From a checkpoint of a small transformer trained on Wikipedia.
Architecture: RMSNorm before each block, no biases in attention or MLP, untied embeddings.
MLP neurons of a small language model. Each row is named by its layer, matrix (gate and up: input weights) and neuron, and shows model dimensions 112-239. Each number is 128 + 24 x the weight over its row's rms, rounded and kept within 0 to 255. Numbers have three digits each. A neuron's up and down rows have the sign that makes its largest values positive.
After each neuron's rows, "fires after" lists the tokens most often just before its 100 highest values on Wikipedia text that the model never trained on.

L5.gate744:103148139124100138144121130138110130116108126073169090154144137093129104096096112166133102141153097139108093127145110105135140117088132156178157111116150141150148169052113108149114118101156154111148165144108135150107152142108140146117131113131116116152099125161156113110117154146108132077139097089128107121130113124139151141140051163119119093160117127160146106116083136143108136113116
L5.up744:144123152107124097121125126116081090117141127098118112137123114141122155108177165152124058130108116143125118136129134087145148133098143122196086148135121157157065117129126150116146124109119062154157128090143091128106125155145129134109100103145118147142128139147140158101140089168130170107154161116180141170125126138177133159125162104133120093174159098139135138115099155117142135108112
fires after: "0", "1", " ", " |", ".", "%"

L4.gate687:151120129157114163141123079115118067080132116181123133124157141106118105123149114083091109140104161120089120097135161156113129130104133138119115068134168142142130168155124114130125102145147146123115082117117122098118138125139123133130112108127108145127113093193104135150111129136156129109129116147102175099130140128111115165110092093104122126091147127134145101141099089125130119123124
L4.up687:160201152125136152124129117101122073088151139128159115143116148192120170086114125126163120126145128136112167124115097100140105135100144115147130141151147156119120148186123125131175088129150131154117133119150146101182169110139057142155083140141138093141147150125111167149132118165128117152111131117137141062118103104145124134104122122145147143144113141084133139115165113108154140165158
fires after: "\n", ",", "\","

L4.gate635:158199112093163140145146145115155149100085153072110100114153137141175114120157095134136110141120114102106121133118108103122116146133154117150097133127120058131120116162130141093102144122171113151107165151090120130121168125102091089166147133102079125135133147177145108105076120134130178110136090146146110094155157102142140104120119129087150144139107107120141131082110154110125130118125
L4.up635:173126171112136119104092130130094140128102145134136132154127123114130160097144120137141093107127163136088127137137124118156164182100108135110100149138142122159150125123159073105115108145116117127112163126128108146131125136216116115125157099142083110155125125141106161132095129145150173141141154092123106148137079120137113137093136117116094137110144107115123148113121174119157163136185
fires after: " the", " of", "'", " that", " The", ","

L4.gate684:163164124133143138094090137118150164110108121107135140098106140156125136154111105118133119131121145134107133097110141108092145117176096118120121122110137127150097117101155137062118171104157087107135084114147145130148134099177160146124159129110126128131142120102171153149139121130130155106088128153102148120143144140120151121124162153151148130085123121056114174102105088158131123149133
L4.up684:099126130110100107119071139108134125114102150149116134146133131140156076153061131155086162144130120087162141125088138095132079137129114112073139131111154112133088177155127118135135148195138141140146123154136121147128138105130127136142129132166120141154103096125115118124124148120132186129155134127113168075087106091122110104098129165124167112098152125127155096099143157085145144107115
fires after: "7", "1", "6", "8", "3", "9"

L4.gate811:192156149129159132140181115147159150099166113107117149155127112075078141110131134115129138154147100156107147097102129094139167119101121119133123145146078104131115106093138125122162128106112099115154114126118149087194083134112102167146141152110126152144143098137107127171118115095132123157143129087117185123107136128165151148127133173120108130131101139086139156138144123156110154103124
L4.up811:101123150102144107128123125068182147102117163136153157157107160103108154122172148147098110133116100084129164114147088154105155132133119097152171105155113141163165164133112105117111131132109118108153114158152169169120143174097183117146129137158127100113137099120151116119178158151154091133147105123108090140128137126144140159127174100117104105113109154146091121145086145119109179065133
fires after: "9", " ", "1", "8", "7"

L5.gate496:095111121092152118106145144140112180119129171115113122162134158084130112151157168079081118096159120122101174131126127073135097123123153125139138125128133135162123170113138150140141111152130138139150120132157142114102161160154123126146118092120124126164164100125124175080116162189087124142146138078092166160108128133182149139071130116115124155130116110097154132097137103146172144092142
L5.up496:087074137165096115144122132129149093107140132166095114136099134126085121153136109134111120101150168120125102119122148139071129116116092138114114101149105092167098168134076137170143164140138123167118141091108136111132127120127116131157122117169149113128150079148123104115133111114140172153107129165124145143119119117116140156145160106142124156140114082101134150088150106139094142106125
fires after: " ", "0", "2", "4", "8", "6"

L4.gate160:126144098130119101118130121150144120128138164091145156103148118143137147116118117148127130172180117153154123114109115115096142114116124121158146106084122114116115108155105133143158142082142114120102090151146094162129113135095110137145106107074082118101118108112129112114112130119168099091162155122109133134122141097153151104178128175136121117148113117090143099117133120137139126115143
L4.up160:162180101138146127118168150156139140126153129118096138104122076137164095098112140116132149133077155133130114132152106158146137123105154130122121146129135120137137131119151124118153139115108141176121094121141103074136123123146110107151144145076108161096115143132103160142125132131123111122151109149110107122142135107133137125129088127125126141104104079142120128117123164099120141130127
fires after: " the", " ", " early", " mid", "=="

L4.gate117:105144105108131096126156105123171125121104128119132163153186118083109111158096111103135124114177144159088135092132146112102100111173113119108118167109137147139110120087117113129132144121145096058118077118148153160126077159141097133147113128136146152145160099130153133111108140103149118086117125126110134169119159114120077168149159127155135121185131088111118115127149149149122131110101
L4.up117:158153131087114151079112175151139127107121154155145161161137114121136114163110102160131111120138154135105127129131122067117094140129130134105131140067127130145107126157135110137122128103106068121142097183137112185152112172097147178133114135132127115118192120109111142152107152121132173145145100172131163160121109118062123141133116171113156143115099108188157108140124112134098158113120
fires after: "\n", "3", "4", "5", "7", "=="

L4.gate31:115118109146151111109135149173153139147140110126144089187137090136121126058182103187129127129124116152150151148125137150170132134151114193126114115099128138094120108144119111152148129080096108097183115164126133140120136117167080147128132073117109100096173145118182106131143061107094117059164108109118102112151110114125197095134105141131116131146115094170146118147155112109110121117135
L4.up31:157108109077124087101134143132123124146130107119139104085130134145143118127116118124096157103108113140145172116082093140120122100143081149131126131103082131127173163096180082122161118114109132120139165130104113116098154122150122066112158135090128139112122078116133147134126142143123128093150131145155110136137161153102115052105119128091132123135139133112098099076109105145099137134097
fires after: " |", " "

L4.gate525:130152093170156148156090107134111115107162155106095089188108162112121159145149130102172121097157146124113149086094136104164159149133084094102104081152102154126180146136148128114140127125134200115151143113130089094114154152114099098210133161103157142150177170131103145135123150111100113175133136101098129095115096133152137113096116126125104108160106086144117116089128133158111137132142
L4.up525:125139173133134117145107105154145139095101137112122124127106097149118121155158094161170120110082213141138115148142093140072140088145178142102179118146149104147197092119131146134121142138132095159126109165140117152134112159143114110155120123128144099094135117112153124110156134142138084088121123136186144091153118121145124139127124140129136116096155117112123121132119131124094092089149
fires after: " |", " ", " —"

L5.gate161:110096165131093140125159128122120153139163142110152149175125126109114107093122149171105114129165110151122142134129176144162104124109151105142084101172133123092166127105115137136112172147119141153106147101132118106124140119150128172111145153156150113175150140154125094120134117100136088130118142113087139099130129088135127105140055160114115089143146106123099111129152148111164130082120
L5.up161:112106151141090105152129105143076131159140126130129136135130112089139109116177102138113110126151158124117128140094098124159178144115098172134125166087146110128105163109116124119119114137134110141133173120135131111146175178132130125171161115125142072141135128113134090157085129115088147137134119127112125106138118142142120126156147155125144161160148114115167120144139153156100115077137
fires after: ".", "\".", ".\""

L5.gate550:059135123117097139113121113100137086117137103098121116148153085108138099117104151129113088107129172129086111113090131131192140147148139131200147132098146166079142166112119158150115118108152145155107106097163150116178137106164079117128151114124111140174139140148127142136136140118159108100128118137139137119158161155146148106091151132135126081107135184125103152125127115113135127144076
L5.up550:129148098133113145135102158144143097149142125143116155120130102137119116097122150176139126093153110150135137086117125107178130127155161122130136141102113162170151144067125123141130137100133124164166124106086139143148128148142120151118138132118095124187128131158115165134107093087097158120121138138135136113152134156153127124103137131174141095149112111116164152134129105112103109069137
fires after: " is", "==", " as", ".", "|"

L5.gate78:144154108113122146142146116114126125127115131125127081118140157137104121157157140092089097146130127100120128127131103083094094128072141173183138155098120139157081211140101085126124166106118106110145131156169128102179118118127102122125142103131135150133117112106137106130110117124132162144122118123117137086119110151160110093131123178158149139124111106143150111135109122094108094118128
L5.up78:126150153107127132128163095120107136126088112099157148124143128157124144147086120132112141160151126115124081170114125087152195136113145169106100193125118149114121121121138132115145113108115159112134087133125157119161135157137121155127105098120110125132129155148103111142129157076140096121116106096142134120112109146145114110174128121132100212116146129102143148130127145112106115115132
fires after: "2", "0", ".", "1"

L5.gate575:133089143076131144127101148155138130149154154115102154130132133112145115132119077106124168099157148109095108123110117077103134149113136149160152131151093131115140156145112154131118146122126162167159156141107145103126127121138126125112163157171091130145166128117130125122131133124150131133115089105102112133124124088114141127127123125109076138100129134088137135136139123133164162148085
L5.up575:123119176113132132126145138166110130150157140145093126122129116118144123155109098128114168116165158136111136121126137106136163157126128130164135151148085133122122148134127182138121159127146144172165138153106132136128110122151113118127119136127094127123155091113126168160129100141133109143126107147079108145123120081087150117104148123127093112091130128119158141084162097087149130128096
fires after: ",", "\n", ":"

L5.gate109:139153124140143126100124113090116087160097113140087111156102129175142115105146150138131143128149150136146145160155152121131167115117141146121141166172165121144141114132132082158115109093142161112141087142159123109141074137124121120114102123125117133120120123123170157114122180170099096152120148124119100085079161119126133167077118100115118132121099139117124122167095143171124146109112
L5.up109:071135158132132144119139133131187102154133108130131115189141091137159125111099121147116101136127114108095148156168154110142108126138142121095131121185127162173144093166144109110152108094132099158111108111125155102180120154120061129141151115108130103107173124089157148117124150090151116159114143075106128132127144106124098158117103110136113097113078153126135130128107126123120144158088
fires after: " |", "\n"

L4.gate204:088126115130140096095123108155112136075122130177181148094097159099114121130180124103096147177148112075141111071107131146179115155127115110097114113132118114136180109128138106114093154089109143125165150100111107158147129112189127112133125136121141073119123138132151166113117119126126119101151103159136131141132076141157153115106145129086074121181144106145111084123143085082143164106113
L4.up204:174158123144137173128110138145131110150109113109093051135129144159136107122128101099169148112156151104141117164118130117098133098163131129126127155144083126143139149126134135112120140127124097082174167113154094066130154123127123128132100166131096132170129126146143175092125116139105127141152137137109146141130133122136158146121113117136108099112085086157095096136126138125110105142077
fires after: " —", " —;", " |", " check", " Shot", " •"

L4.gate157:160105107118154130107149156090138142128138114141104136109124079126104132077089125109144116121105126108137133125138135159171129145130135103137136146134119100118143164193103141156117127168105135103114117139125095121154135152140130128178104136184151133136162159119109114105098114102118119137094121163125145141126154124108153122148126139128143132105104159127110112124159150167133120137149
L4.up157:135118117113137073138102088124149106113128087161139140140126121128111122150124164119126153129190137101123096157116117147134097140112125139106174147131174120131161168118097142143122127094108103113099174148114171111169180125121128131156143145125104142164146165165147151165098081083132150145140119150081087112177132153073176140134129158087137119136139127127114117109154149153107125124180
fires after: "-", "6", "3", "1", "2"

L4.gate800:178096123152113130158141116129139125154138097127182133134120106131130162116136133112148109137093060122121143174085118123122086114154132104146130084146119093092152107149126122148069109113107129153127115156099159087156124076116130155151140158116084123177135170115118134131144119165176134119155171121152132161129170134128105163137118108166122135103084122151146133147141142108144114147124
L4.up800:112117122119117177151137137132115117138118145146107147133138146068165153099159114112126124112077152077116088138096145119117145145142087126185057143135106104169095112112085146160106124112142134130155083094116142112153118173158151104126131117094081163130107119103114123115115119101131113094118117149092113147149151118112114115128141129105106126120138132126169131156127139113125166113119
fires after: "\n", " ", ".", " Pos"

L4.gate73:084134143156108091172135135109109113088128111128117103117099142083109133155135141180167117123141132117139137109107094140128168125127138122114118125135130115167174144125159122128134139162150145115137124140166126130138148179105131135177148112109160112112169100111108169143157144170139151139164154146146114126098113141151140112168167136124124164155099107108134124152109082132143091123138
L4.up73:110138149100129093112134117146126141097164176120137147147096102110116155178127081166127153095121133162085160137155116151112098187120117119102139116147153152106095187090117146127150155136133144169082161104117159110125065147139086129182131097147150123168117113162158115132104126146115117132154091098097135140151137138168138128110130136093133143108095097114148131105128111125089130091158
fires after: " ", " |", "1"

L5.gate424:163073130143147172110139133119129168132129123120127160123154145127168136106111175144118157123123096118124148113092118108120119169139125113162121125128155081171100177163118114145121125130129150145166113115110152122135094186084130086118151090125126077115142145121113118122139164137115102143110110132154127160099125145122180130117117137133104126111159171192187115129118172157170147141125
L5.up424:131144114134109121090150130091134152177162127166164108157136113146116098154089123078138161131160162166106108122162134133133148149127111144124145129142151152149106135130106162115166103137118105126158132134094179073119126141140128092095062144136145129093150133144162143174131168103138159114086115117094109133120101091100107164128103097096142176129094093107099130135158121150104142091136
fires after: "\n", " Pos", "|", " (", "."

L5.gate314:152158130122120120143138134126129127138113104153154154099122126108111100140070133147130090094119106123139112127153136129120131113155095163125118121121145070127114132104134150121097130140132150098136134144118120163178133070143174113134120103145110117155107160138149099167088122138127129104158120165151115147121121118074106091146118054090148145141105192119125102128155109158107131093129
L5.up314:125144159152115089130132178113103125128096108080137113145128107116159142114132138116090112144110112128145149114065149077137109138063115136121096159128120117146137135099154106157154163183108169128111184099153109166100143118131099117174125119153130117043141149112125124120115129186121128111112107148112102162161136158122140123149116125139140120150105173134120118122114163107131161121104
fires after: " |", ";", ",", " —;", ":", " of"

L4.gate754:120143111137178100111134154147150134124127113105092077116120129122181139142110091123110139130150124133136094135133126113085121087133087138125122135149145114158133094126134087103046129130154132098186117139141126137152136110135141153111073122131107167092127117094157162103159120129132098107129075144089125109128116141132125148145131146092162096208102140147112125090143104174122145091156
L4.up754:146117136116125101148114153129165148105153148141117103151157125120112143157126049155124111107100115133090127140106144124097125103099156135131155114119139118120130110118141105147117114146104107093127146115098111159147126048116143136093186120136144129124137101137159125140118184115152137095143119114131123177152127147100144125155131144113125118128137176130135135099093109136149143135116
fires after: " |", " Party", " "

L5.gate196:118155125168129113157107100130148122127126108115124126125113131084096143141128098067132110139096110147147143084149145116151122137106131129135141147119129143183204137130135132130090124108153143145151130115096128094140134117115131117098118128146106149131128115133101121167140146139140143105148115123115101149094129165115116134084139108102158157123120111133126101114109122126083101153126
L5.up196:112086123121128181167132147085146110109147169113117122125133106124107107092107121071126118136134135156129121107156159125143134123136088148118095097134169173148166147102124141053137162112147174136097149130161133120110078071098079088118102098126123140095101118108106117150140114125165157149170088095151127136099130141153107143126110192098150169153090126128137127160112149131103124128156
fires after: "\n", " was", " is", " |"

L5.gate174:140176127161116141104139112158122109148098142146117133092118106158114136163098122155137148140077115121145115130159097119156090144106134121104132136110138122147132103121116144140128125128144185153118125140163168089095113123111124129091150124143129127169130138139141057128064142113170115142112121130134177105091101115134153077129110146127114127128147095100140110105147146105118112131164
L5.up174:160107137101162139140132121133150141088103057163106178121086172128103136125090160133123152118148124101101147144157144150137118097133122155103139119091123129104121093191099114122131150109140106155133092141114141094113095127168124136162111095106135159103131117181123151166165124168111142104123118130078105149138139147160117144113149125106109140127116111107125085166082126087140150105144
fires after: ".", " ", " In", "'", ":"

L5.gate50:118145109150141078120074145135137125130098115138142149124126105180116133133133171080164106157112142122181123148085079129117149096115135109167155108148151135122132183125105133146153116080146113143160157110129124136096137139083131131120069144124131133188100184129129093137172160133158113148134126101143185092162098149142176087120090094121125062175139111118145102105130131108135122092133
L5.up50:161098100144136075120084114154110064111156094159114162122148159148138151116127158116178139133117155150161128170106129131159097120133123163166192118115126153186132158146106120127109163098148111149140149110128155146083161129112143135122114117090116134119111145178159119138096156136136156117178111141090131136161129133160148109145149128122150079118150148086138097142149085113114112135155
fires after: "1", "2", "8", "7"

L4.gate145:152152113131123098103156150120119141124132126088125095109158121166151107133125164099141112178118131116094118089107097107141110133164162127133095112099064099119142118103164087120165118138141153167168114145133126167136097106127142147119046125110130103125110141130109179143104053117138138151171115102133140129137139134102105140125138103125101157196151166132162151078124144118140101114130
L4.up145:137133146174136087203130132059145123122151133128078086104099122093145137118111118076190159157127130134101142109103099140140171124122143120132082109162079116154086113170133129127097141157172125132121071122114100130141124134155130148098129145135165152125117130161093136090155094170137126163131131115150155131176134127115112129140119136112118127137126107169142076118143109120143189144126
fires after: ".", " \"", " as", "-", "\n"

L5.gate815:112144087166140096162092178169166116082083104142113152144103120140145122102122147123149118171099125106169111098156119115176142160138083141102169112130120121116112144114108157112112116173139142129140122110127144128205144151125145116127106124124138132110167141113135114114099126141116113118181124151084128156124157160117138172111103128111147169114120152154142119119149144125133111121126
L5.up815:123121119137119113193102148130121121140104109112140115163137116124156123144120097122164136103137134112122141114154116127124132117174115162164122121119103110124145196127117110108106115123097175108114117125111115134093126111158099119101161116110162126106102132133115109145124106168102143110130101081117163142120171130114067123107154108120105123113169103111124119128124091130112110131097
fires after: "\n", " ="

L4.gate654:156170172156126111104157142157120090143167113144142139129131132175137134100120114122132133153111122110138112119144132112093071140165133098102112122059113057185115128128106159118123102176134132135130131134160139116161144112149108133148118097133139104135158154125150123123099172149137088093097135172162130151141142067111123112147128089177137121118140136092129160115111126136141119101142
L4.up654:180107136149130117109134175141139152136151091118182144160159099151137183095149140113115117143107119128127133117138115118083118135142124134095124129057111059172116092148112146127136125147088124151131126104142112109163138122145126141151103081122163138086150131157172142118134170140057123120119134135118103138125153086123113119139142105154160130109136123149119156130136091117111138148170
fires after: "==", " ==", "\n", "==="

L4.gate331:104088125128106131153132132154113131122149075166117120116121134102097097132128132153145139095097126137104112116123106132139096132129133133116127104170162122113144137115162125133124105148140116105101140112103145121163092120115118177148165141145143131130146091135143112137135130170107122118104129133140138153138147071152121103177150081114155119148144151159147122130140189124099172107132
L4.up331:196089150131125134137131147120120116127114159130111118136146119102117109105077100132183118159112109172105172108090114156169131104130139172107125106140111136161148113101141155108139087135146158095147142121074086112146125119125087143174148169130174082105143148080142132124138106152143127158136111136126146146139132131126146130169111134134127110144127130138148145137084125178126114151146
fires after: "-", ",", " |", " and", " since", ";"

L5.gate426:151148166070070114121089138144152122129148114169111087176157123150101103164176127151143123142150150122119103132116130106173158134134116132170121141117098168117133139125164147146109149136186122122142135151142150122123123132163078137168101126058060143103187162096121114119137149168177104143117144136096180093073101095137139162127142116133094153101140140158138152112152118092088092080123
L5.up426:127127138091110143153152126118137148122113149129122118132136132122153105102134089146138133117162152126099146146145101121133104139106117143168116154120146130109119164167129117156128115078149147115150086132112105136097111170130120157163086133106110135111176140115128122108086147134185111123130104120083079127117150089121086155120124106140133125101113152183120142154098138167118092129131
fires after: ",", "\n", "."

L4.gate770:129101113101091081104154117097089126102126147191121124211185114108135119124099141135117128150110120159106132069137114109119171112173128124134131162130138080130136163150103130068107149138142095161109108099101132112105119096126091135122088097128133104106111092164131126152114140146141146120119146140132143138130171158156141111114064089145166135110128107135117146140125108113161132063120
L4.up770:122124145141128142093174129138088151085141130129145148161140131143118131129096088133109133138114124127114164148154159182151125140108164141148098152133149122131140146139116144086139132079122100143084119110154186120134146144162131130121061104141176099139163129130178144137144136111138175117114133130117146107115141090134091084159117148143108188119115139128132152138145143148101097122106
fires after: "==", "===", " ===", " ==", "\n"

L5.gate1:142132163093141082177108169119155148143129075120121119125085130131155109127104126112126131131119134110138098133130150115105125136123143127151170104069115172129141125176092094153121163069165149098119154086118122116103117136104114157119095142124099128164092101090116123140124116136151145149134091049117150171152148109134161114178165140147140115116114119114081118148079131121126118104141
L5.up1:097147150086113147158142192142125148097079106116110137150160121118151171152083147147156106138157125101097103154127170090118124103160130151149134117096138135132131124140115092108080160185144194119148120077101102128136105172134136113131136114126094103175117110141156108079139140118136123150161114111137128103122145114172122116170130163135106116083145225140098121143102131120117138151135
fires after: "\n", "E", ")", "."

L4.gate601:155149111072153143079121140129108095103144178121115144129164112141106166150124101131157116060127138129147103109084164128111104136127106136113117131111132127104122166144088087123096119141127140092108134090107107100112131130130091120204093142120129129124142127131127108156109120146132178127100214112159130114160121176126140132146129152120127154115116120112139111074137181131109148137123
L4.up601:146117105109120134101102094131154112111121123115162154138144147107151130146123160149104131140151111120113127121049153110126109141159119149152136132142110139162155133125115125144103118180090099104113128162098094109098140162124079134182100129127123138175143105121142164114089134140117167132110174190132101095130146189116098156114132135118112111138142127109157128152130125084119128128136
fires after: " the", " The", "The"

L5.gate45:121145152131102123155127126155117125142121103084160161132147108132092144123120161124126134092144129153127154113126089094067148130171144155139104127173153137088169156111138091156124117125130138113083096080126103104122145092142134108126104111129100152107091097111193136150139119098171102161155156104107115103141112112131087109167086147125135086127134132146096155124120130097139131091131
L5.up45:138101126136116161149096149129134132108124103139136128107122157132125101101127157107107133109178124113116080113096136133148147109122130173127147112103086155140103136139143156093101125169120141165093160134132097126116146114147109167141104127155089125153117116130134123144155150119158141134123138135120162105145143128111177124109149109087127114133155142131080133161139140133094121110135
fires after: ".", ".\"", "\"."

L4.gate155:120132161114142115159137132128108120081095124161121147110126136098114117123094117136095133131125108146187115083125094071111163127107165152181126151103138072153088170149146119137151176146077115094116146136130106114099099106131146125147145131120159123120153115153124184084117155123112151138125158160121144128120125143110107120062125144158174135137098131161139152127129117141112139117141
L4.up155:164109123129144124127115121143115148178093107117134131130119115120138118117124104132145163089129129179126136161127103128132144095102083091138103138135141152066105141133105165169143109138108086162118152173088085165169113108156155104091096117140138132127145146141135096097134163119135127131171104138118168121088131109132146110101159149084103187106113123123123174113137137057141143148136
fires after: " the", "s", " The", "-", " his"

L4.gate39:159138118121144099062140163133126170128114114109146115122142138082125113060108157169139150106157141100166111140127145161126132099123088159100112090071182149116114147152106138160148052131155161150176119114101167131178095155132098141128157129144127073133128125155104133138116138126124146141123119136054136128111134153135150142097124165133125173176103112122143126166154136144134147132122
L4.up39:177097158143122126163130114125128127110114110113153149104092139151174151137125094114133165144073121088097140172122120146117129122177128104150109115135127148128171126141154083094089107138101112101178116127154135083114159091143142158122137136130104134139115101144117135123127110175111158119141134146151099095161130123181089140129113136097124110162127134115144136113102117128073114147163
fires after: " |", "|"

L5.gate524:120127107136130122195099186159081129112108128122108143177103163133144138127122118139116111130137116140112083137130127126127106183121091128124128147125099127096121121128098138143140143129133105191093145092159162152112117112128124139088107070138113056131117095129120128148119113135145059116100121123099185114134116156136075097141181123140133135118143124150098132148143135128155170106155
L5.up524:130110179108139161066122158168166156146145114132097124142124123106131162142114108165146123138114109110133159118135134144104095132092162136149126183123136142143110135105142139123090143124123089060118118169086129159098136115155113161127132119128176105163178143124113102122152143161128148152188148109133132141098162084162081152128111132160128152133126096110140143137103090167128115129120
fires after: "\n"

L4.gate266:106104099172136140116112138118121113158115117154119115103101109159105134142144103139105112081096122131122123087107152133120133114144119139105082111152101101182159112143159097167128119111095193136166102142138131113123133144101104146136152107121118138135111141116111090148132117141141088117126124130129122132119143159161166113202100127162088091155160128168097167162153151160075112101128
L4.up266:108124140127135099133136180163155110114067132140093088150112152118145108133083116162153123112157118147088138136114118144083144104119125150128131105115130141128152188101095145105103090146147142122112129145112141092161120162119126067126124115137127175121146103102095090103135112103134147144118123126110168136100156102108135139103152153110099129111169131168114171114120105189080136143104
fires after: " |", "7", "8", "5"

L4.gate785:180163094119154131099132180128119114135166125110155137143122138155144099081146103133127129123088125094148120113124107115139202195098124145106100149123131118112149164170145143142132093115114147109152099123111125119127072110121119176141132140143126115095149120114109125139130122109162113111175105150158158133085126100110117147122136139146163123105116136146160126087091118124141166127149
L4.up785:128143121156190128097126128176162089110139186119137156120088158168137153114182070125148116114099104117105122151151138133152165160072147112122124139116142152127098148143127136135137080112092131146117134128122124181122083152119119126144147136133126115085100137138091145149093080102142146117154135131116123135135136078061120139128117116174169140143129116135132140107048155141104120134133
fires after: " the", " of", "'", "==", "s", "."

L4.gate576:104184136152183116165145109117167140146125155137113075175114167170124094171183071153159119112123168138115101136087133113097151125154151153110130099169168181158147118098145093123140130118121132108138117120154108130109101088138072179135124085132146135098120124128140127106145105101110145147125111116132138131125147115114135128158120111131131111113118085124163066147110150089148088164107
L4.up576:124148130122087147177134083116139097152132150169094145135102140116148161124161083151128140111116112117126127130112159133103124139128128074115134135149120115142114075169105147143128155117147100129098119116144117117145152154155150129172134120137127100127148161152165122109099109118121153114152155140119133199122162136153116164130180080117146136098172116143117124060140114137087116068127
fires after: " |"

L4.gate801:136191143169173128119134162156107119139118130130112125168079156142151094172131120183143116118102137105132157116104135114140109104119121110106124131146146132150161130127100100103120109127091130120099077105131098107102099172108143141153121128148162089146137086109128169118152097139112138090135101137129139137074117116127111139089182100114095132140118119140123127132146132121151087144204
L4.up801:132119110107140133141128095120141084152096138128141127127136116147121127156126106159099084107115099136137150136145188115154143112155098150117119108132127153135163136121131167138113149111111163162124117163160072123122119181175121162167131097102147128111137112140106114124144135114152145135110152122110178121122158120123166158150131155148100116128130112110068125101172099119105147110135
fires after: " |", " "

L4.gate751:130141127153133127133113099119128166128136120136127143114131118153128090121097102139154142135133131128122171096136147126150113155148132089140107121149114075124109162183149106121128158115139088166155136151109155115193145120120105146132144088132126154132140150130117165149137115128150164125110132104130157107130091127107126082120115116138150162197143115151092137163119181174119116098141
L4.up751:163092126148136162123130109170119137117124140142145169115112135130118110122116137114123104138126113114127153134128155117147122140160125115126118152129118076141132128195119114108107155146158132163136142107107156118164158139131122112150130048158153169141159163110108112166155127109120189153116107099113154129126108155114129112104095123141142199127166136131096166126107157149120110102137
fires after: "===", "==", " ===", "====", " =="

L4.gate310:131149136134126120108158164143121151150079142130159137113099096154139151138084119119120138125126133106151162110124056118114163147126152136137095159106137130125106127108125123141120169102144117134111120096199144128092095116117109173114140090134101123141120137129134144141114159124123098109130193104101147106126126152127142090157156142114116120107129147129132101101147134108087098160131
L4.up310:134137132116101113090135125130127174113067166127139104124134155108066145121139158118106114120155113109119100117120159165118166174149135136127090155141074136097137106093120151128105111108157083104123114122083168097126113148133168143128147117107107136118111157116133122122158102152141125125125152124152142157135127136119133170133106129131118117134139072131157136143130169106093088126128
fires after: ".", "-", " \""

L5.gate627:090102118123141105121109107135125081119062149138118150107106112107152171107105131117132149133087157108178105168081055089125113131131151088113128130127118142152095121171154130133093129142145156121114140109160109131113145143144114154118174125144143145089156116144115099121131129074157143151106110142128114145135103121135110126109108167134165142135144152110156097177152098118093098126142
L5.up627:114119148155156070112051123160135138152102134134145165114102135118134113090150164131166171063141142101141123150093145128164116118135145103148144068165120129148119161139160134126114161123151117089127172134102134114130137176116115106135102076136145110137104075132145126148095100161132182206132156109109113095118111152132119130147138097178088129122111131145163141131153128153100118145111
fires after: "2", " −", "1", " +", "4", " "

L5.gate444:146119101130139130138106141166163141114106092143140149116135171108112126127147157139111133115125154132141147143150142081079105133112162133154141082111135132127131113096138123118126122137054114120124118130123140133137151114126100107158062148135112100151136192127132099148161136119128124107134078173101138130176173133115157150144176115131098145126143135180137134126174148138120161113131
L5.up444:121112123080151096123143131117155101147108088138100149102181084128143169103148147135110132116131120145155137139094153121119139128159090091157105115079129132098137129130149120182121133082138110093149103131116090123090126100118076155134155116138153101104098135126111107151124164160107145056105139127136108098168165147116123133089137126120124103127118114145167077117145098121132121134146
fires after: "\n", "1", "2", "."